Part of a small language model's weights: width 224, 4 heads of 64 (2 for keys and values).
MLP neurons of a small language model. Each row is named by its layer, matrix (down: output weights) and neuron, and shows model dimensions 144-207. Each number is 200 + 20 x the weight over its row's rms, rounded and kept within 0 to 999. A neuron's up and down rows have the sign that makes its largest values positive.
A block is one neuron, or neurons of one layer that tend to fire together. After each block is what it responds to, as a language model described it from the Wikipedia text at the highest values.

L3.down5,185,205,172,219,179,244,198,194,176,178,218,215,177,198,202,200,184,221,208,191,211,181,187,191,234,230,173,237,196,209,230,174,203,195,187,222,216,202,189,201,189,220,226,199,185,186,215,148,208,182,203,196,183,174,171,179,164,219,196,152,182,189,201,197
L3.down33,191,233,208,210,194,175,202,201,207,192,218,217,211,219,210,209,171,212,240,184,171,220,208,203,175,186,210,210,181,226,193,178,178,212,220,199,204,171,173,173,179,191,185,223,181,194,219,191,219,160,195,197,205,178,188,189,216,195,220,194,167,211,207,224
L3.down73,207,202,234,237,221,157,169,186,179,208,208,188,196,205,169,211,223,202,175,176,177,185,212,174,192,203,224,200,226,223,182,225,210,213,206,204,170,208,181,181,220,206,170,169,161,200,201,217,144,237,186,170,253,164,190,179,206,213,229,203,190,195,176,245
L3.down207,177,206,199,224,200,227,215,222,224,187,177,198,170,214,220,207,180,186,190,216,183,222,144,221,183,181,223,190,163,184,174,237,162,215,160,191,205,166,183,204,198,185,219,214,181,213,223,204,242,165,195,209,215,188,189,177,203,190,190,201,201,195,209,199
L3.down212,152,190,221,233,188,228,185,228,220,236,178,212,203,193,188,226,219,186,198,169,171,183,207,194,201,195,211,185,184,190,184,220,214,207,183,168,179,187,204,184,182,182,181,214,187,161,188,171,224,229,197,194,217,193,210,181,191,201,202,154,199,162,202,223
L3.down241,194,207,206,232,226,207,202,193,187,197,179,186,198,200,207,216,190,221,227,177,200,198,199,217,193,183,218,236,186,165,149,185,208,216,224,194,220,211,185,220,220,209,191,223,185,168,208,195,184,177,214,200,207,178,199,187,211,220,201,184,224,190,193,169
L3.down265,182,189,199,175,188,225,223,206,214,211,197,208,199,218,195,208,165,188,221,189,210,195,207,223,183,182,193,222,193,157,195,200,199,202,196,175,241,155,178,250,217,191,233,209,197,166,177,197,170,198,180,158,182,177,203,223,192,203,198,222,201,193,205,190
L3.down271,194,165,171,213,196,215,166,231,182,221,210,221,178,206,218,213,224,202,245,170,158,212,189,194,231,179,230,196,176,208,185,165,192,233,221,187,195,193,218,208,228,172,202,220,199,194,221,180,183,215,219,180,169,248,211,204,193,224,211,181,190,167,176,184
Description: Mid-word continuation fragments. Short word-piece fragments that continue a word split into subword tokens, often in names and foreign words, e.g. Start-in, Op-er, Su-z-uki.

L3.down31,213,208,201,193,220,211,239,176,190,253,176,187,184,232,204,224,215,211,223,223,175,204,194,200,234,190,207,223,184,179,227,233,189,200,153,191,191,205,199,217,177,187,200,214,175,189,185,208,201,168,206,166,198,225,182,192,194,168,223,176,164,177,228,181
L3.down52,196,176,210,196,191,208,200,218,219,223,183,213,161,202,223,206,196,173,198,179,228,201,196,226,211,175,216,202,199,168,195,196,190,182,189,203,237,210,238,202,198,217,175,205,199,180,237,218,177,211,194,151,219,201,210,177,198,199,210,201,183,180,210,198
L3.down59,194,204,212,210,187,195,200,224,239,185,167,203,185,170,193,203,201,200,206,219,201,222,219,244,197,228,180,199,170,181,189,202,203,209,200,222,220,190,221,192,197,227,202,164,210,189,213,184,181,200,146,185,198,206,183,182,204,213,207,182,201,256,233,200
L3.down64,193,199,189,191,197,213,204,190,195,208,207,223,198,230,172,181,236,222,200,232,192,198,209,206,205,211,215,169,196,233,176,200,200,182,239,215,194,206,210,181,228,188,205,208,227,188,190,171,204,178,188,185,208,212,208,173,240,202,242,203,220,206,161,215
L3.down204,209,179,185,202,195,198,191,201,196,191,200,180,211,237,206,153,198,231,220,170,200,189,196,209,199,175,201,230,160,190,183,225,219,173,185,234,228,173,210,249,199,237,203,249,184,193,199,209,187,197,203,189,219,199,208,188,190,201,190,224,196,193,193,203
L3.down206,195,213,207,207,203,206,145,216,224,198,235,200,217,148,235,204,172,192,195,177,213,221,192,194,258,194,184,154,216,220,222,223,192,176,215,214,191,143,225,195,197,197,219,182,242,187,199,231,211,158,214,183,202,205,231,231,194,175,210,191,258,168,217,197
L3.down244,211,194,219,207,177,174,186,184,199,183,191,201,188,188,218,217,201,201,202,210,208,208,204,225,226,164,202,203,187,232,202,159,182,191,203,211,190,217,222,207,210,228,182,174,219,183,181,232,209,230,174,204,211,192,210,182,199,212,164,180,195,191,194,190
L3.down295,161,225,176,206,188,192,165,211,225,193,240,171,161,170,226,235,194,220,214,182,191,203,166,191,212,226,227,170,216,205,205,198,206,225,229,192,226,186,205,193,212,180,178,173,201,190,176,177,202,204,175,219,226,204,183,212,211,213,206,203,207,213,179,204
Description: Prepositions and mid-name pieces. Mostly the prepositions on, at and upon, often On before dates; also inner pieces of proper names, such as Ha-ute-Garonne, Le-ino and Tre-nt-ino.

L7.down28,204,204,190,173,213,192,231,179,172,202,203,194,196,148,214,177,180,197,204,234,206,228,181,202,217,191,206,205,196,189,195,217,197,197,213,213,182,220,242,206,238,192,190,249,217,191,205,223,205,223,211,191,192,177,191,213,250,202,201,158,223,210,160,170
L7.down278,167,173,201,210,230,183,195,194,177,220,211,165,190,212,204,222,203,177,175,238,211,183,198,188,195,211,191,164,228,205,170,216,203,186,223,185,192,203,195,206,193,184,199,221,230,197,186,197,184,213,195,228,217,199,183,181,202,226,198,200,232,180,181,187
Description: Compound-word hyphen. Hyphens inside hyphenated compounds such as Year-end, Runner-up, All-Star and right-handed, plus some mid-word pieces (de-di-cation, Emp-lo-yers).

L11.down71,190,200,200,202,195,210,187,180,203,194,172,218,181,164,210,202,218,193,157,189,183,172,215,201,221,193,198,199,213,203,200,214,209,225,199,207,219,229,179,208,219,215,211,214,229,255,224,193,159,205,168,180,222,204,178,205,192,195,187,193,179,211,176,160
L11.down186,206,202,170,223,182,209,219,154,218,152,193,219,213,187,233,164,201,186,226,190,189,244,230,193,223,220,216,213,190,240,208,182,184,189,216,202,205,198,228,188,215,215,196,236,226,192,214,171,196,198,179,173,183,193,219,232,192,181,160,216,172,192,211,206
L11.down286,197,209,225,202,210,204,197,167,209,188,200,190,196,184,203,160,227,194,194,195,210,173,187,232,208,210,223,215,213,240,173,220,235,217,214,166,183,193,217,198,213,194,179,219,188,182,200,217,224,203,206,172,174,189,185,204,239,181,199,219,158,217,220,195
L11.down318,164,199,204,172,203,186,183,206,208,182,215,226,216,212,223,182,183,212,201,176,217,203,206,215,215,225,212,181,165,210,220,215,200,166,220,183,218,190,195,200,199,216,184,188,210,205,209,195,176,200,188,218,188,200,183,196,169,199,228,202,251,214,215,177
Description: Modals and word prefixes. Modal and auxiliary words that set up a following verb (can, could, to, didn't), plus word-initial prefix pieces such as pro-, inter-, pre-.

L7.down36,180,193,187,208,190,194,167,198,236,205,196,195,178,165,211,170,212,153,202,203,182,191,187,207,193,208,210,194,192,202,210,246,185,207,202,240,224,190,201,200,196,189,222,204,259,202,196,214,129,198,196,184,238,199,190,189,212,196,174,190,219,196,194,177
L7.down155,186,217,177,221,189,211,199,219,203,214,177,208,195,207,215,180,187,196,184,215,175,173,195,180,189,225,208,202,165,170,202,218,209,177,184,194,187,210,235,199,218,190,165,176,215,195,179,198,174,198,196,206,199,213,207,219,181,189,225,187,163,193,205,196
Description: Modal "should" and auxiliaries. Fires most on "should" after a subject noun, and also on modals (can, would, will) and infinitival "to" before a verb, e.g. "should be", "managed to".

L3.down80,210,215,217,192,216,195,178,184,196,206,205,198,192,183,238,133,186,196,201,212,220,183,200,210,227,211,181,177,210,200,164,200,200,201,203,183,181,232,260,199,178,224,200,208,205,234,205,216,170,164,192,213,225,208,213,225,192,204,216,207,218,232,221,198
L3.down83,216,223,231,177,160,222,211,224,218,179,192,187,211,190,169,207,187,157,228,238,196,211,206,198,211,210,228,243,195,205,214,203,222,175,192,195,187,170,219,190,186,197,224,226,195,218,203,206,248,196,231,230,189,184,240,214,231,211,215,208,201,230,192,200
L3.down103,241,202,180,187,204,185,185,182,182,203,193,190,238,209,175,170,202,212,174,193,184,194,196,178,202,197,178,184,215,200,165,199,196,175,212,171,211,191,207,200,212,197,219,202,174,255,193,218,183,181,211,224,203,194,209,221,238,205,222,192,199,215,219,192
L3.down112,217,200,226,211,201,175,192,208,202,219,189,178,192,182,210,171,191,172,224,225,183,217,201,204,240,196,191,169,208,186,199,176,180,186,180,234,208,167,222,218,214,208,178,203,201,203,187,179,197,197,202,207,192,210,226,183,195,202,186,209,201,228,187,180
L3.down155,198,201,160,198,210,222,206,182,148,174,210,212,180,179,235,171,195,217,237,220,214,196,182,196,208,193,196,199,178,196,209,229,208,272,196,228,197,192,192,208,219,173,240,191,203,167,217,210,196,201,229,210,178,211,205,181,189,214,217,207,206,214,187,242
L3.down235,202,226,180,180,192,218,205,176,181,222,210,180,218,199,177,196,165,199,210,191,213,205,200,201,196,174,209,207,190,222,203,191,181,195,190,235,177,217,213,190,216,205,185,199,172,202,195,197,147,217,230,244,198,183,207,217,170,209,235,214,172,176,204,173
L3.down252,199,215,201,157,208,188,191,206,187,205,228,185,197,229,216,172,190,198,233,226,220,211,201,210,197,176,173,197,219,204,185,200,207,174,192,223,228,205,215,221,206,248,176,211,200,188,229,201,201,222,200,226,189,242,173,210,180,172,220,228,201,204,223,231
L3.down301,184,236,175,144,211,177,232,148,200,198,210,197,199,205,198,152,200,215,234,182,167,196,210,191,192,214,172,207,161,191,186,204,178,215,189,216,202,160,186,202,197,207,181,219,188,205,179,184,169,198,210,223,206,201,174,206,212,192,192,206,173,176,220,200
Description: Compound-word joining hyphens. Hyphens, en dashes or slashes joining the parts of a compound word or range, as in play-offs, mother-in-law, east–west, present-day; occasionally word-internal pieces.

L3.down96,202,208,222,218,204,172,215,182,225,192,219,179,190,185,199,183,200,192,197,212,211,198,189,222,214,217,204,184,173,193,188,187,150,203,194,213,205,160,184,213,224,200,181,164,188,189,221,208,189,231,195,206,204,168,177,193,177,242,215,152,177,187,218,223
L3.down111,200,172,185,194,205,205,217,220,229,197,211,213,203,193,193,185,172,157,172,158,204,182,172,189,175,186,203,189,209,187,198,207,210,193,223,205,187,198,201,197,212,199,207,214,198,208,186,219,167,215,204,202,232,195,230,202,171,198,211,187,189,183,176,226
L3.down124,212,177,197,218,184,177,217,204,213,222,175,183,181,211,235,196,239,204,227,183,171,213,212,213,217,201,175,181,204,188,209,193,189,209,250,184,249,234,201,185,220,213,194,194,209,178,214,161,204,219,221,173,195,189,204,176,189,164,215,232,208,227,206,186
L3.down161,209,196,189,167,173,197,201,205,201,194,210,216,193,212,230,213,179,208,188,203,205,193,228,194,196,241,226,204,211,191,196,205,205,202,203,199,225,185,240,215,187,180,228,216,193,204,161,215,116,206,202,206,158,186,151,190,194,227,218,205,211,201,180,194
L3.down186,199,219,191,192,224,198,207,171,180,226,215,218,145,238,157,185,211,199,225,192,225,203,171,217,180,183,217,186,218,186,194,210,206,213,214,188,195,203,176,214,240,207,200,237,207,235,190,209,242,218,212,193,224,208,176,222,223,233,219,201,212,188,201,231
L3.down240,231,164,206,222,192,179,210,190,174,195,202,187,204,214,195,191,241,212,209,189,210,176,196,203,221,169,220,218,213,165,224,201,186,214,198,192,214,190,211,185,205,211,220,196,210,236,204,204,199,178,201,171,184,204,217,244,174,191,217,172,193,202,161,188
L3.down294,215,186,179,260,202,203,191,180,182,212,216,193,198,190,223,201,195,193,189,201,213,160,236,186,240,219,200,181,169,202,219,191,190,208,213,189,224,215,230,186,198,192,204,190,202,190,174,191,195,173,193,182,213,239,184,196,191,217,220,173,222,219,187,203
L3.down315,182,182,166,165,219,206,215,198,180,192,215,203,205,189,224,221,186,175,203,208,165,171,199,237,212,211,198,211,200,169,229,182,203,197,215,197,234,178,196,183,213,207,198,220,204,217,197,201,133,191,185,163,217,204,205,230,222,203,206,213,176,184,176,207
Description: Verb-complement linking words. The "to" after verbs like referred, thought, believed, found, plus "such" before "as", modals like cannot and may, and some mid-word pieces like "ce".

L11.down3,203,186,211,195,192,206,203,176,219,208,203,205,183,189,184,128,160,193,192,206,192,203,214,182,232,211,227,193,207,197,183,203,199,212,203,177,178,238,244,197,213,175,171,236,210,196,199,197,238,202,207,215,197,201,202,218,210,185,229,216,224,193,212,173
L11.down192,208,217,182,188,203,210,203,192,198,221,220,154,206,193,166,146,181,208,171,247,183,203,196,193,210,190,213,211,187,233,233,219,185,184,211,220,211,228,222,176,216,224,178,195,172,211,172,199,173,188,212,224,224,184,190,205,186,206,185,173,211,202,156,196
L11.down304,228,197,191,231,184,186,212,216,222,199,158,155,215,242,207,147,194,242,169,195,192,192,150,190,185,177,209,190,172,209,181,183,170,186,203,194,181,153,236,221,187,217,177,192,185,200,205,179,251,190,212,194,225,196,184,189,224,199,204,204,250,228,204,188
L11.down310,228,206,187,177,215,199,192,204,166,192,205,225,208,203,186,137,141,206,178,223,194,205,204,202,211,224,201,177,214,203,185,205,176,200,188,183,224,183,285,203,206,228,191,173,187,198,188,202,201,209,206,207,182,203,216,202,213,221,193,183,205,204,197,199
Description: Opening quotes and name hyphens. Opening quote marks after articles like the or a, starting a quoted term ("Father of..., "bad guys"), plus hyphens and apostrophes inside compound names (Lim Jong-hoon, D'Agosto).

L3.down1,163,229,217,202,233,192,197,185,200,193,230,205,197,219,170,177,193,220,211,183,236,186,197,205,164,204,209,208,177,179,176,203,158,182,202,178,208,207,240,217,157,202,173,173,210,183,207,198,173,163,192,212,213,199,206,194,171,189,218,221,222,181,220,180
L3.down125,171,201,227,206,205,191,228,193,222,222,194,201,197,213,167,208,211,209,209,211,188,172,222,228,186,234,190,218,203,210,182,236,212,179,193,198,209,230,211,202,195,177,209,213,251,216,185,177,133,168,172,165,198,182,178,211,211,209,228,215,214,214,198,217
L3.down173,161,161,212,241,184,184,202,206,213,200,178,222,178,184,194,235,197,184,222,186,211,196,187,178,199,199,200,205,210,186,178,197,212,188,198,176,196,198,212,206,223,216,200,197,208,192,176,198,235,196,211,160,202,212,172,219,219,207,181,175,211,248,205,195
L3.down189,203,156,182,212,235,204,211,205,181,177,215,185,195,199,219,223,204,181,230,221,196,181,214,223,185,196,196,219,193,213,172,199,195,197,182,233,211,238,178,236,217,189,240,173,215,202,171,207,182,220,210,182,172,184,177,166,232,201,160,179,171,182,215,178
L3.down191,217,184,207,194,213,224,193,188,189,182,177,219,196,186,216,227,205,197,179,212,190,214,184,220,196,228,206,195,213,211,194,167,208,206,152,222,201,223,237,232,176,199,204,210,219,202,197,240,188,225,179,168,182,184,160,223,220,178,174,205,187,183,182,222
L3.down210,221,159,188,236,200,193,201,183,197,212,174,208,187,202,182,201,189,205,216,193,208,193,169,218,207,184,233,195,184,190,203,202,200,205,222,196,211,198,183,218,223,201,180,194,204,203,213,189,146,210,219,147,179,206,196,222,200,190,194,199,217,186,197,217
L3.down251,210,189,235,167,224,176,223,205,200,194,217,222,192,223,173,195,171,206,226,200,189,189,202,176,199,173,207,215,189,241,175,185,197,188,192,202,231,200,193,218,200,182,232,229,185,215,169,206,215,213,217,203,207,202,186,214,200,210,149,176,165,183,221,206
L3.down261,218,189,213,248,200,160,194,186,188,205,206,189,187,180,209,198,234,188,210,201,219,204,217,250,181,207,197,163,192,220,167,146,186,216,211,237,190,176,202,186,197,241,207,229,200,183,222,211,186,249,207,164,209,181,187,201,174,154,214,187,218,208,169,216
Description: Preposition "by" (agent/means). Mostly "by" after passive participles or nouns, introducing agent, means or grouping: hurt by, opened by, essays by, goals by club.

L11.down22,197,242,203,185,198,216,202,199,165,192,215,144,208,220,207,206,206,189,219,172,189,164,197,219,188,219,195,190,246,213,224,201,170,198,192,237,228,195,194,202,211,199,182,169,185,195,154,177,184,190,220,201,161,236,190,198,170,210,205,205,212,168,198,210
L11.down134,198,190,197,213,197,178,194,196,184,179,182,216,193,187,203,170,172,236,189,192,226,215,206,182,177,157,168,209,207,191,200,206,192,184,201,205,200,229,238,202,197,216,181,219,202,205,199,193,188,171,189,225,217,188,224,190,163,207,198,200,192,216,204,226
L11.down248,214,215,178,207,227,200,201,207,168,188,216,218,218,183,202,185,179,232,202,193,199,227,191,193,192,192,194,211,208,218,222,207,165,192,191,191,207,251,194,190,195,202,212,189,196,191,220,208,158,188,192,195,196,216,185,200,182,205,208,201,199,164,217,190
L11.down298,206,208,213,228,204,201,167,213,182,169,196,230,203,207,191,189,179,232,220,218,197,198,187,201,179,204,170,212,206,194,199,223,185,165,218,212,192,248,231,202,193,213,194,226,186,190,184,197,222,199,224,216,211,191,206,159,195,227,225,199,192,172,201,203
Description: Acronym and code pieces. Capital-letter or digit pieces inside acronyms and alphanumeric codes, often in parenthetical abbreviations, e.g. WPA, CRA, GPR10, Bellator 288, Highway 247.

L11.down4,182,209,218,217,218,180,221,216,223,183,199,123,213,217,218,219,193,179,171,184,171,188,180,229,185,224,167,226,223,252,177,213,231,180,196,202,185,215,206,235,211,199,194,207,217,184,176,200,217,200,210,167,205,230,216,181,197,180,173,198,201,207,164,180
L11.down43,208,189,187,178,170,225,195,186,190,200,197,223,180,195,181,239,244,197,205,195,183,225,204,206,203,212,217,189,238,200,204,216,228,190,176,190,222,199,192,242,195,235,249,213,202,224,211,215,176,218,201,224,226,196,202,245,213,181,187,237,185,195,222,196
L11.down174,184,171,205,185,197,199,192,182,158,168,181,150,178,183,222,173,181,210,186,171,201,205,226,222,198,209,181,203,205,198,209,186,233,204,186,173,200,206,168,204,232,181,168,188,200,197,189,190,160,210,214,175,191,167,231,196,207,207,204,222,189,224,169,194
L11.down246,189,194,197,201,211,180,206,181,225,211,188,171,194,213,180,190,219,210,188,212,233,170,189,223,212,176,214,204,167,224,229,194,190,227,193,215,168,189,233,202,201,167,209,239,182,212,201,202,150,200,212,199,201,180,185,195,206,193,207,191,228,187,191,190
Description: Clause-opening prepositions and auxiliaries. Prepositions and auxiliaries that open a new phrase after a comma, clause or sentence break in biographies and histories, e.g. after, for, by, has.

L3.down0,181,214,199,170,212,224,213,221,174,191,235,202,182,180,200,198,180,181,242,245,233,199,181,176,207,248,213,196,215,227,212,191,196,184,209,188,196,220,204,205,203,223,202,216,205,184,200,174,206,232,198,227,157,203,212,207,168,203,171,161,208,192,221,201
L3.down7,191,222,204,209,220,213,211,210,217,207,190,188,221,186,203,179,201,209,195,235,218,201,205,227,202,188,188,155,204,180,216,208,188,207,162,194,189,222,212,218,222,195,188,219,214,196,187,234,246,216,189,178,201,201,197,181,189,193,168,222,205,205,222,210
L3.down39,241,206,183,175,177,232,200,183,211,166,208,202,171,193,199,199,194,166,206,204,164,200,228,224,223,237,204,200,221,219,168,185,243,185,218,167,191,253,211,182,207,203,184,205,186,216,199,190,147,228,207,217,213,170,209,216,215,201,251,238,209,176,168,161
L3.down54,201,166,197,211,210,175,173,212,185,203,195,232,196,172,218,219,180,212,199,192,217,238,208,219,207,162,217,169,225,198,169,198,191,221,201,175,208,237,205,197,223,222,172,226,211,185,242,195,198,206,205,214,182,220,201,233,213,217,209,209,201,170,203,196
L3.down105,244,192,190,185,203,248,186,216,192,167,178,229,211,202,193,194,186,188,198,150,197,193,253,214,233,170,197,197,215,202,194,206,196,175,238,228,181,203,229,198,200,246,212,201,200,160,180,227,183,209,198,190,237,217,184,233,209,219,202,190,179,226,181,212
L3.down121,191,208,242,232,188,218,215,197,202,168,192,251,185,191,230,239,224,162,221,185,185,202,197,199,222,223,238,229,185,229,200,199,179,232,219,232,197,163,201,213,198,224,217,207,193,202,170,198,191,158,204,193,199,177,224,188,195,208,182,217,168,232,165,211
L3.down250,186,196,189,208,224,201,244,161,192,192,186,191,210,207,188,175,204,182,198,203,181,198,205,232,200,219,160,195,181,229,195,185,192,226,202,190,184,184,181,197,188,238,212,183,178,204,235,187,185,195,204,186,202,198,226,202,160,167,202,196,181,200,203,191
L3.down297,209,193,189,195,185,183,157,218,179,187,196,170,195,212,203,188,244,196,226,208,196,214,186,206,167,183,224,205,189,205,215,178,209,203,211,219,170,199,186,199,193,206,211,216,212,224,215,178,187,232,187,157,195,162,191,226,233,226,216,195,217,190,207,215
Description: Word-internal second pieces. Second word-piece right after a short opening piece of a split word, as in a|est|hetics, a|eg|yptiaca, his|t|rionic, Si|eg|e; weaker on function words like of, most, at.

L11.down39,183,219,183,212,224,185,176,164,221,154,215,208,208,226,193,231,214,190,199,201,184,220,192,230,190,198,185,201,178,207,197,164,247,183,195,191,198,239,233,192,189,206,203,192,204,210,183,215,211,224,157,147,174,203,160,197,201,195,184,182,167,188,177,199
L11.down85,198,232,209,173,208,220,203,205,203,173,201,186,222,203,211,201,204,236,179,198,179,199,206,171,205,183,218,197,192,232,202,181,197,191,206,205,176,200,210,200,188,217,198,190,198,201,209,211,234,203,192,255,213,196,164,208,249,203,216,193,176,176,199,205
L11.down107,188,216,182,202,213,192,223,193,200,183,206,224,191,229,172,213,175,200,194,217,209,174,212,143,212,211,206,192,201,202,180,197,215,166,198,198,194,249,153,238,181,161,214,195,177,224,196,212,168,181,168,217,201,190,194,188,210,221,210,184,185,202,207,219
L11.down196,192,201,174,181,173,213,192,189,202,181,219,189,184,241,199,201,198,181,146,202,201,173,200,190,247,187,187,200,220,169,191,190,215,195,215,207,206,224,207,193,195,182,207,175,197,234,194,195,187,191,166,225,203,222,203,165,196,209,181,237,221,238,182,217
Description: Non-English name fragments. Early pieces of transliterated Arabic, Japanese and other foreign personal and place names, especially Al, El, al- in sports tables and lists.

L3.down27,209,169,221,216,185,200,222,191,185,188,165,226,167,190,186,144,219,202,183,179,211,194,250,179,189,198,210,232,201,193,193,183,208,196,215,203,161,208,196,186,192,195,187,225,180,195,201,230,249,204,216,192,200,171,193,195,172,210,196,182,211,242,178,212
L3.down47,218,201,174,220,193,187,204,160,203,188,203,195,191,197,210,211,218,209,196,197,179,196,193,193,182,199,174,197,198,170,207,188,195,230,174,201,238,201,201,177,186,178,188,155,216,227,227,197,207,237,195,187,216,193,202,230,185,191,210,203,175,214,188,227
L3.down135,188,195,207,213,175,162,219,215,240,185,195,168,201,210,192,169,173,211,180,226,193,192,211,223,228,214,227,205,190,216,205,228,158,217,220,158,192,177,177,195,228,197,223,174,193,233,183,190,235,201,180,214,215,215,184,212,197,219,192,217,219,209,223,195
L3.down179,187,202,208,213,175,232,225,215,197,217,183,190,242,225,206,193,184,218,209,164,214,209,205,182,175,183,182,211,187,214,195,214,265,222,187,198,166,209,217,230,229,209,179,203,192,176,204,175,211,229,209,209,218,197,188,186,203,223,185,192,192,212,207,210
L3.down185,168,226,196,188,205,188,197,199,216,231,198,186,194,225,173,202,160,209,204,177,202,199,248,205,183,159,212,217,222,223,182,223,178,189,215,216,217,210,167,190,206,167,215,188,197,210,218,191,194,187,206,203,209,180,177,207,214,189,187,214,227,205,216,183
L3.down215,209,192,199,226,199,214,180,182,203,201,183,155,227,188,215,208,196,195,232,180,232,206,212,181,208,197,203,224,211,212,216,213,185,176,215,170,237,191,204,191,200,189,202,194,216,192,196,196,214,226,199,204,206,192,196,177,230,206,219,221,204,213,158,217
L3.down242,146,178,171,167,199,202,148,225,210,211,206,217,234,205,207,215,211,217,214,173,202,189,220,186,196,209,201,200,210,158,201,193,217,215,158,227,196,193,199,237,199,201,218,207,205,215,212,203,173,164,191,218,197,195,202,188,219,231,199,218,210,183,197,191
L3.down288,173,177,192,195,188,173,214,215,183,221,200,216,222,212,197,252,210,214,155,185,211,181,218,180,202,183,203,214,201,195,193,212,189,212,208,197,184,216,183,216,258,201,200,188,220,174,226,208,209,183,148,179,164,207,187,187,190,179,182,181,207,229,200,203
Description: Word-internal fragment pieces. Second or middle word pieces after a short opening fragment, strongest for ub in publish(ing) and ati in Statistics, also pistol, lung, NYPD, FL, CT.

L7.down4,189,220,223,170,240,196,218,206,197,219,223,228,207,194,182,201,210,196,235,210,165,223,233,202,233,179,206,204,231,219,217,213,210,201,203,175,204,185,197,203,212,214,214,181,194,215,222,193,204,229,194,190,221,233,178,213,202,176,217,228,198,216,186,192
L7.down75,176,216,184,200,211,214,220,238,200,178,192,209,210,199,195,233,209,198,186,211,213,210,188,237,246,191,200,230,194,187,212,188,219,208,214,226,174,247,160,197,181,146,205,200,229,202,182,179,167,210,191,161,193,178,183,213,205,203,212,197,221,195,207,200
Description: Mid-word continuation fragments. Middle subword pieces inside a partly spelled word, such as cab-ine-t, e-ss-ence, pro-te-in, plus size adjectives like great, wide, vast.

L11.down36,219,196,178,184,215,207,185,203,211,195,234,210,185,185,194,188,213,197,195,214,207,195,172,184,212,169,231,198,201,170,182,172,199,211,193,218,209,221,204,188,181,224,202,221,210,216,212,202,178,179,211,192,190,198,172,176,210,183,216,235,222,207,207,230
L11.down68,177,202,189,237,234,213,208,223,205,234,230,235,216,208,180,213,191,188,188,194,219,208,193,203,187,205,231,198,185,225,210,169,207,212,218,206,165,224,202,177,198,229,207,171,189,213,195,202,141,193,202,222,201,200,207,185,220,209,188,137,197,195,230,194
L11.down212,203,156,189,181,234,212,211,232,216,185,202,192,192,211,186,178,202,184,200,228,223,252,184,212,185,190,204,205,217,223,261,197,245,182,195,203,219,190,171,235,231,207,208,218,190,179,206,182,205,200,170,206,205,242,223,196,183,200,207,181,207,195,196,214
L11.down235,205,208,209,191,219,210,204,207,215,212,203,238,196,199,201,192,222,190,191,230,204,205,153,202,181,227,165,228,186,217,182,189,208,196,224,177,197,197,204,188,179,158,215,172,206,198,192,203,171,181,165,209,197,206,207,186,175,179,205,186,214,200,194,191
Description: Ordinals and table-end breaks. Fires on ordinal or selecting words after "the" such as first, fourth, only, one (of), and on blank-line breaks ending wiki tables before a new section heading.

L11.down128,206,210,205,221,234,206,202,190,190,206,197,196,219,199,207,208,187,215,170,158,217,182,184,182,229,227,189,206,205,210,190,191,218,185,196,197,212,171,194,170,235,205,175,226,199,148,199,220,221,186,174,213,206,193,223,213,226,195,204,243,206,190,222,197
L11.down144,202,214,211,178,209,210,187,216,189,165,209,149,214,224,217,213,170,171,195,181,187,177,189,222,193,231,240,210,189,191,197,176,227,184,214,216,204,183,212,246,217,212,206,191,181,193,221,199,204,222,207,214,165,247,218,185,164,179,177,246,198,244,166,201
L11.down241,211,193,194,189,187,169,209,223,210,189,200,215,189,221,208,194,207,206,215,172,197,208,173,146,215,207,193,199,198,195,201,227,195,219,181,213,183,217,205,202,209,176,166,228,182,188,230,193,196,203,218,252,169,201,190,191,204,206,201,176,216,215,185,176
L11.down294,209,196,243,180,200,178,208,204,166,192,174,223,202,184,203,212,211,209,193,201,207,228,201,297,205,225,211,214,174,185,216,211,237,213,241,210,207,200,155,199,197,201,216,229,191,214,195,198,161,201,216,167,209,185,222,176,174,210,191,196,182,197,221,208
Description: Infobox and table field tokens. Tokens in Wikipedia infoboxes and tables: the caret in km^{2} density figures, column headers like Source, and field labels like Installed, Added, Informal.